From a checkpoint of a small transformer trained on Wikipedia.
Size: 13 layers, 2 heads of 64 (1 for keys and values), MLP 512 GELU, vocabulary 2048, 3.28M parameters.
Architecture: LayerNorm before each block, learned positions, no biases in attention or MLP.
Training: a variant of Muon for these matrices, 228M tokens, 13941 steps.
MLP neurons of a small language model. Each row is named by its layer, matrix (up: input weights) and neuron, and shows model dimensions 80-143. Each number is 128 + 24 x the weight over its row's rms, rounded and kept within 0 to 255.
After each neuron's rows, "fires on" lists the tokens most often at its 100 highest values on Wikipedia text that the model never trained on.

L2.up297 [143 149 145 136  90 120 112 128 153 145 123 130 148 115  98 140 147  73 140 111 176 103 141 120 115 103 117 155 106 124 101 150 108 104 110 110  95  98 153  92 140 143 141 168 150 158 137 121 139 122 112 120 137 167 127 178 141  66 100 115 144 145 100 127]
fires on: " Con", " Total", " Da", " Do", "|---|---|", "ni"

L5.up458 [132 121  99 145 151 155 131 131  72 141 164 116 105 120 175 146 109 154 151 100 107 123 112  95 137 136  99  88 113 145 141 149 110 134 130 114 125 107 160 125 115 149 120 135 164 139 100 124 120 111 112 134 147 190 144  66 163 138 159  81 119 102 116 142]
fires on: "lock", "ti", "ad", "ter", "ut", "ri"

L9.up323 [125 128 171 139  96 128 148 153 119 119 116 134 106 160 148 170 122  95 119  98 120 143 116 127 149 115  76 106 103 170 129 145 131  97 144 181 144 119 101 123 171 132 110 150 138  95 129 103 141 117 163 103  98 135  88 102 134 138 157 126 134 140 148 145]
fires on: "n", "N", "ric", "al", "re"

L8.up444 [155 123 134 124 116  99 109 109 143 121 112 114 158 160 138 124 138 118 149 141 109 152 155 134  95 110 141 134 103  92  87 163 150 128 144 133 112 145 160 205 119  80 154 103 131 168 113 101 133 108  90 123 127 111 190 135 101 131  91 145 125 106 104 161]
fires on: " of", " ", " at", "c", "u", "al"

L2.up462 [ 91 121 115 145 113 171 154 145 143 130 141 124 125 125 132 102 118 130 114 105 148 107 120 144 138 131 133 170  66 131 148 154 122 139 160 114 140 122 132 133  92 125 142 114 151  72  94 154  89 178 117 121 125  87 156 175 135 142 107 138 172 139 110  97]
fires on: "ha", "z", "ly", "ar", "st"

L8.up132 [187 135 150 135 117 121 134 158 109 113 116 130 140 173  94 113 152 128 116 170 148 122 139 143 116  82 105 152 133 124 109 133 135 174 176 120 112 112  98 119 142  93  70  84 159 152 108 139 115  98 118 105 118 138 158 122 128 114 154 148  90  93 108 108]
fires on: "s", " of", "p", "se", "in", "ce"

L4.up234 [100 157 140 163  82 106  97 111 132 122 155 118 126 141 127  98  93 163 123 156 110 107 107 127 104 118  99 144 104 118 141 124 139 109 149 123 153  96  88 156 119 155 138 137 113 186 127 134 115 172 144 148 124 155 129 145 141 197 125 148 124 129  78  97]
fires on: " co", "ce", "li", "y", "ri", "ry"

L5.up363 [158 160 126 108 137 125 136 131 105 109 120 123 124 133 120 100 141 150 140 154 115  54 106 119  90 107 150 136 153 141  72 132 127 119 154  86 110 116 129 102 118 124  99 130 156 148 133  87 101 120 125 123 118  96 151 143 135 130 115 120 128 114 116 134]
fires on: "ar", "for", "y", "or", "vi", "li"

L9.up3 [148 199 130 139 147 159 144 121 117 103  96 131 152 164 150 106  62 131  90 109 160 125 130 144 157 117 102 112 132 123 115 163 138 137 125 153 144 165 163 142 133 143 146 123 125 122  93 121 103 127 116 112 157 136 179  83 129 169 160 130  69  93 105 110]
fires on: " E", "s", " he", "re", " we", "y"

L5.up470 [137  91 150 132 150 108 115 136 135 135 126  92 115 117 103 136  92  92 150  90 117 105 164 132 124 127 123 135 118 139  69 150  76 144 146 116  92 117  95 165 164 116 151 143 148 131 138 156 120 130 130  73 115 124  93 127 128  89 108 145 125 147  95 122]
fires on: "e", "he", "cc", "on", ":", "s"

L8.up5 [131 143 151  92 120 118 118 112 137 128 139 116 147 132 112 126  72 147 116  88 155 111 111 136 149 104 174 138 142 132 115 169  67 129 143 102 111 147 114 148 124 203 111 120 157 119 111 138 120 127 138 109 152 149 181 129 126 131 129 125 137 100 147 109]
fires on: "'", "n", "w", "et", "-", " I"

L4.up220 [147 140 131 164 117 109  99 132 109  42 109 127 147 103 163 126 108 162 142 144 125  97 107 132 119 136 129 132 146 109  71 116 148  72 136 150 189 125 143 144 135 121 116 139 109 123 127 142 149 163 120 111 167 125  96 145 126 142 104 107 107  97  84  99]
fires on: "ce", " imp", "mp", "ment", "pe"

L5.up259 [ 78 159 142 111 106 130  98 117 125 124 127 144 125 124 141 147 103  83 169  96 112 120 137 163 100  99 139 137 106  99 133 166 114  78 159 160 125 122 107 138 158 108 164 139 142 109  97 166 155 119 135 106 141 148 116 122 120 129  92 134 119 118 143 154]
fires on: "ur", "re", "st", "is", " dis", "p"

L4.up95 [149  96 124 130 147 146 119 113  79 142 116  99 159 162 108 130 163 117 146 136 115 148 112 138 132 140 123 115 120 112 105 123 169 142 153  97 142  92 103 119 138 120 100 126  79  71 124 146 129 128 106  82 118  91 158  79 169 146 176  56 158 139 118 135]
fires on: ":", " of", "y", "east", "ight"

L5.up502 [157  71 140 152 132 145 181 156  69 121 140 148 137 122 108 118  86 130 129 143 174  91 102 166 164 150 137 114 126 180  92 126  98 107 110 149 111 122 137 163 100 157 107 129 102  82 143 132 110 165 122  99 103 164 162 151 148 123 146 102  53 108 134 101]
fires on: "y", "x", ":", "ne", "r", "on"

L8.up146 [138 100 120 159  82 128 129 155 113 191 106 117  94 140 121 151 142  99 143 112 120 135  95 166 121 117 154 116  96 168 162 116 112 140 145 159 153 129 120 137 143 110 114 143 174  98 115 163 162 133 146 122 138 164 104 107 116 142 116 108 144 131 133 144]
fires on: "ed", "al", "d", " his", "n"

L4.up483 [119 129 138 171 128 124 108 128  95  80 124  98 117 138  96 152 119 129 125 136 137 134 139 102 147 121 107  65  69 143 143 122 133  78 124 127 188 123 104 149 119 144 104 144 118 134  74 131 127 128 139 114 113 111 136 116 123 137 133 110 122 121 105 108]
fires on: " Qu", " qu", "li", "min", "le", "y"

L3.up158 [ 82 122  95 103  83 148 116 160 136 140 105  99 126 143 125 121 126 154 179  94 153 109 127 122 138 120 158 179 118 102 146 131 113 135 146 112 146 131 129 109 139 135 130 114 155 111 140 152 146 168 115  98 123 137 114  83 151 122 151  82 127 140 108 165]
fires on: "g", "or", "ir", "and", "ger", "al"

L3.up410 [126 134 147 166 130 129 122 137 120 141  98 158  84 146  70 115 153 134 131 124  85  94  82 108 123 161 164 104 156 112 122  85  76 113 138 187 145  95  77 138 118  99 156 142 171 143 174 152 128 161 116 140  87 172 134 122 128 147 125 123 110 127 114 137]
fires on: "d", "a", "ad", "al", "o"

L8.up294 [142 145 148 156  93 145 158  96 126 128 140 162 124 122 120 137 151 116  61 108 127 131 114 137 184 102 113 161 109  99  77 112 131 188 149 125 165 126  77 115 122 166 132 181  96 120 106 128  52 123 134 103  84 119 165 130 112 129 108 146 158 128 154 163]
fires on: " Al", "el", "al", "arch"

L8.up299 [151 102 161 111 128 121  88 115 153 131 125 132 171 135 149 160 130 141 112 142 111 120 159 153 106 138 134 111 116  85 143 104 129 116 120 180 148 103 106 150 136 136 116 122 121 183  68 127 138 173  88 169 126 114 157 147 106 146  96 161  94 125  89 123]
fires on: " of", " a", "a", " to", " ", "out"

L8.up384 [129 117 150 144 134 135 101 108 133  95 159 147 120 150 140 105 132 146 132 124 125  63 102 141 142 125 107 116 109 158 115 140 160 133 149 101 129 145 160  87 158 152 127 137  89 109 155 119 125 105 129 112 124 115 165 116 132 149 130 119 114 102  98  86]
fires on: "at", "t", "y", "s", "ar", "ot"

L4.up119 [100 140  97 127 101 120 140 122 123 109 115 127  98 138 131 152 113 110 142 154 129 131 123 111 150  91 122 170 124 109  27 138 133 117 169 165 127 155 108 160 137 117 165 106 133 127 161 121 125 110 140 133 118 106 158 119 127 162 125 139 153 112 162 109]
fires on: "a", "ai", "po", "cell", "ay", "ea"

L5.up41 [125 126 115 116  87 158 134 158 137 127 171 128 129 163  78 130 139 171 173 129 117 159 104 121 144  95 134 108 103 154 150 100  87 125 103 102  95 120 123 124 154 135 117 130 113 123 138 134 115 119 153 137 108 119 129 176  85 153 167 135 161 104  82 142]
fires on: "und", "re", "al", "it", "ate", "all"

L2.up4 [ 97  95 126 152  96  76 169 132 145 133 103 153 103 150 146 163 180 143 121 127 118 113  81 111 133  70  90 142 110 130 131 134 127 135 130 111 145 106 148 131 151 161 119 142 124 114 122 132 119 127 165 153 124 109 153  93 119  93 166 113 108 133 126 133]
fires on: " Bu", ",", "qua", " Har", " Cha", "ma"

L5.up17 [189 100 133 132 107 148 116 149 132 157 112 140 139 121 115 153 126  90 163 139 122 153 106 129 138 142 157 163  54 119 198 129 156 116 175 133 124 128 113 100 108 121 117 111 122 117  93 138 119 166 105  83  93 117 155 119 102 132 164 134 176 122 144 122]
fires on: " is", " in", "ly", "st", " was", "h"

L8.up393 [138 160 122 125 137 126 123 121 104 116 146 153 106 115 112 204  80  95 145 117 141 110  97 157 137 144 127 136 143 160 118 145 108 110 144 133 149 105 130  96 154 129 175 109 106 109 146 128 116 138 132 123 125 152 167 167  75 163 153 119  94 155 124 132]
fires on: " to", "'", "ce", ":", "ch", "va"

L5.up179 [132 146  87 159 131 139 131 137 127 129 157 112 116 125  78 109 149 162 148 141 129 105 138 135 113 109 103 114 131 114 110 135 102 117 132 132 145 133 138 122 131 134 122 130 155 118 108 114 148  72 158 126 129 173 127 103 119 119 184 109 115  68 135  90]
fires on: ":", " of", "unt", "s", "la"

L9.up328 [146  67 132 155 121 102 122 149 110 121 143 126 140 124  93 174  93  92 119  98 121 117 147 112 100 132 146 189  95 124 113 100 109 112 124 127 127 161 154 120 122 145 118 144 121 165 116 115  84 138 161 107 137 144  75  93 140 115 149 123 168 153  84 116]
fires on: "re", "S", "s", " Be", "e", " S"

L9.up272 [ 97 129 125 134 139 127 131 104 116 136 138 153 172 132 133 134 132 127 154  79 108 123 116 120 124 146 172 150  76 145 123 161 109 109 110  85 128 153 116 102 127 173 176 138 124 109 120 119 109 148 112 102 119 142 178 118 120 117 132 183 145 141 144 138]
fires on: "s", "'", "et"

L9.up342 [101 130 135 155 106 130 168 103 134 119 125 114 121 155 154 141 109 138 124 149 132 164 126 184 159 159 137 144 194 118  94  98 119 160 117 135 121 121 104 181 143 146 128 152 172 131 130 163 112 106 124 146 120 112 168 145 125 110 124 157 103 105 141 132]
fires on: ",", "al", "o"

L4.up244 [117 153 117 139  88 125 152 111  69 155 125 111 113 155 109 190 123 127 161 126  85 141 129 133 141 106 125 153 115 133 121 129 102 117 121 156 128 128 163  68 178 106 112 132 154 125 123 156 163  93 150 106 145 140 154 112  66 125 132 140 144 110 121 161]
fires on: "al", "ir", "ub"

L9.up108 [130 134 152 144 107 108 151 141 124 147 120 137 187 116 145 109 127 160 130 110 134 162 129 141 141  98 170 160 182 118  67 145  83 119 132 140  96 139 133 101 116 147 100 107 144  79 178 154 108 148 191 144 124  92 146 118 139 131 119 121 116 131 144  93]
fires on: "s", " /", "-", ",", " I"

L8.up156 [130 109 125 105 154 130 148 110 151 164 117 101 123 109 112 158 128  90 136 155 109 150 154 109  94 118 158  99 116 115 114 160 124 114 115 104 158  70 119 122 132 183 153 127 109 121 107 149 165 119 112 111 127 107 133 131 153 134 152  73 152 165 136 177]
fires on: "N", ":", "er", " Time", " of", "east"

L5.up266 [131 150 112 100 119 147 145 139  91 145 100 124 119 112 137 144 105 103 137 133 131 135 131 127 135 147  84 138 160 179 112 106 151 136 125 179 157 163  97 165 115 143 120 118 103 139 130 132 148 163  74 115 133 129 149 148 105 105 125  96  80 112 132 118]
fires on: "le", "x", "u", "wa", "ol", "ne"

L5.up107 [154 119 149 163 167 137 170 150 135 155 117 103 175 137  85 179 124 133 128 136 118 110  68 160 111 125 159 169 150 167 116 122 150 130 141  82 132 119 142 107 142 166 193 125 118  97 133 136 118  71 110 151 142 150 160 106 124 141 136 116 150 128 149 120]
fires on: "ly", "ed", ":", "'", "f"

L5.up88 [ 66 157 132 107 125 107 134  98 126 113 145 153  61 129 131  82  83  81 109  99 146 123  99 140 120 133 155 101 134 120 132 157 127 146 173 137 124  80 136 141 134 126 146 118 129 146 104 116 125 145 111 128 122 120 129 158  99 126 115 144  83 122 125 172]
fires on: "-", "st", "ur", "an", "t", "ea"

L2.up205 [119 138 161 162 129  92 149 116 109 110 131 133 119 164  87 133 105 147 104 155 144 169 110 117 136 122 121 123 112 127  90 120 130 145 132 140 139 128 109 145 110 135 156 128 151 153 136 168 160 112 120 105 106 126 129 102 159 122 125 125 148  79 164 134]
fires on: "in", "il", "es", "i", "ul", "o"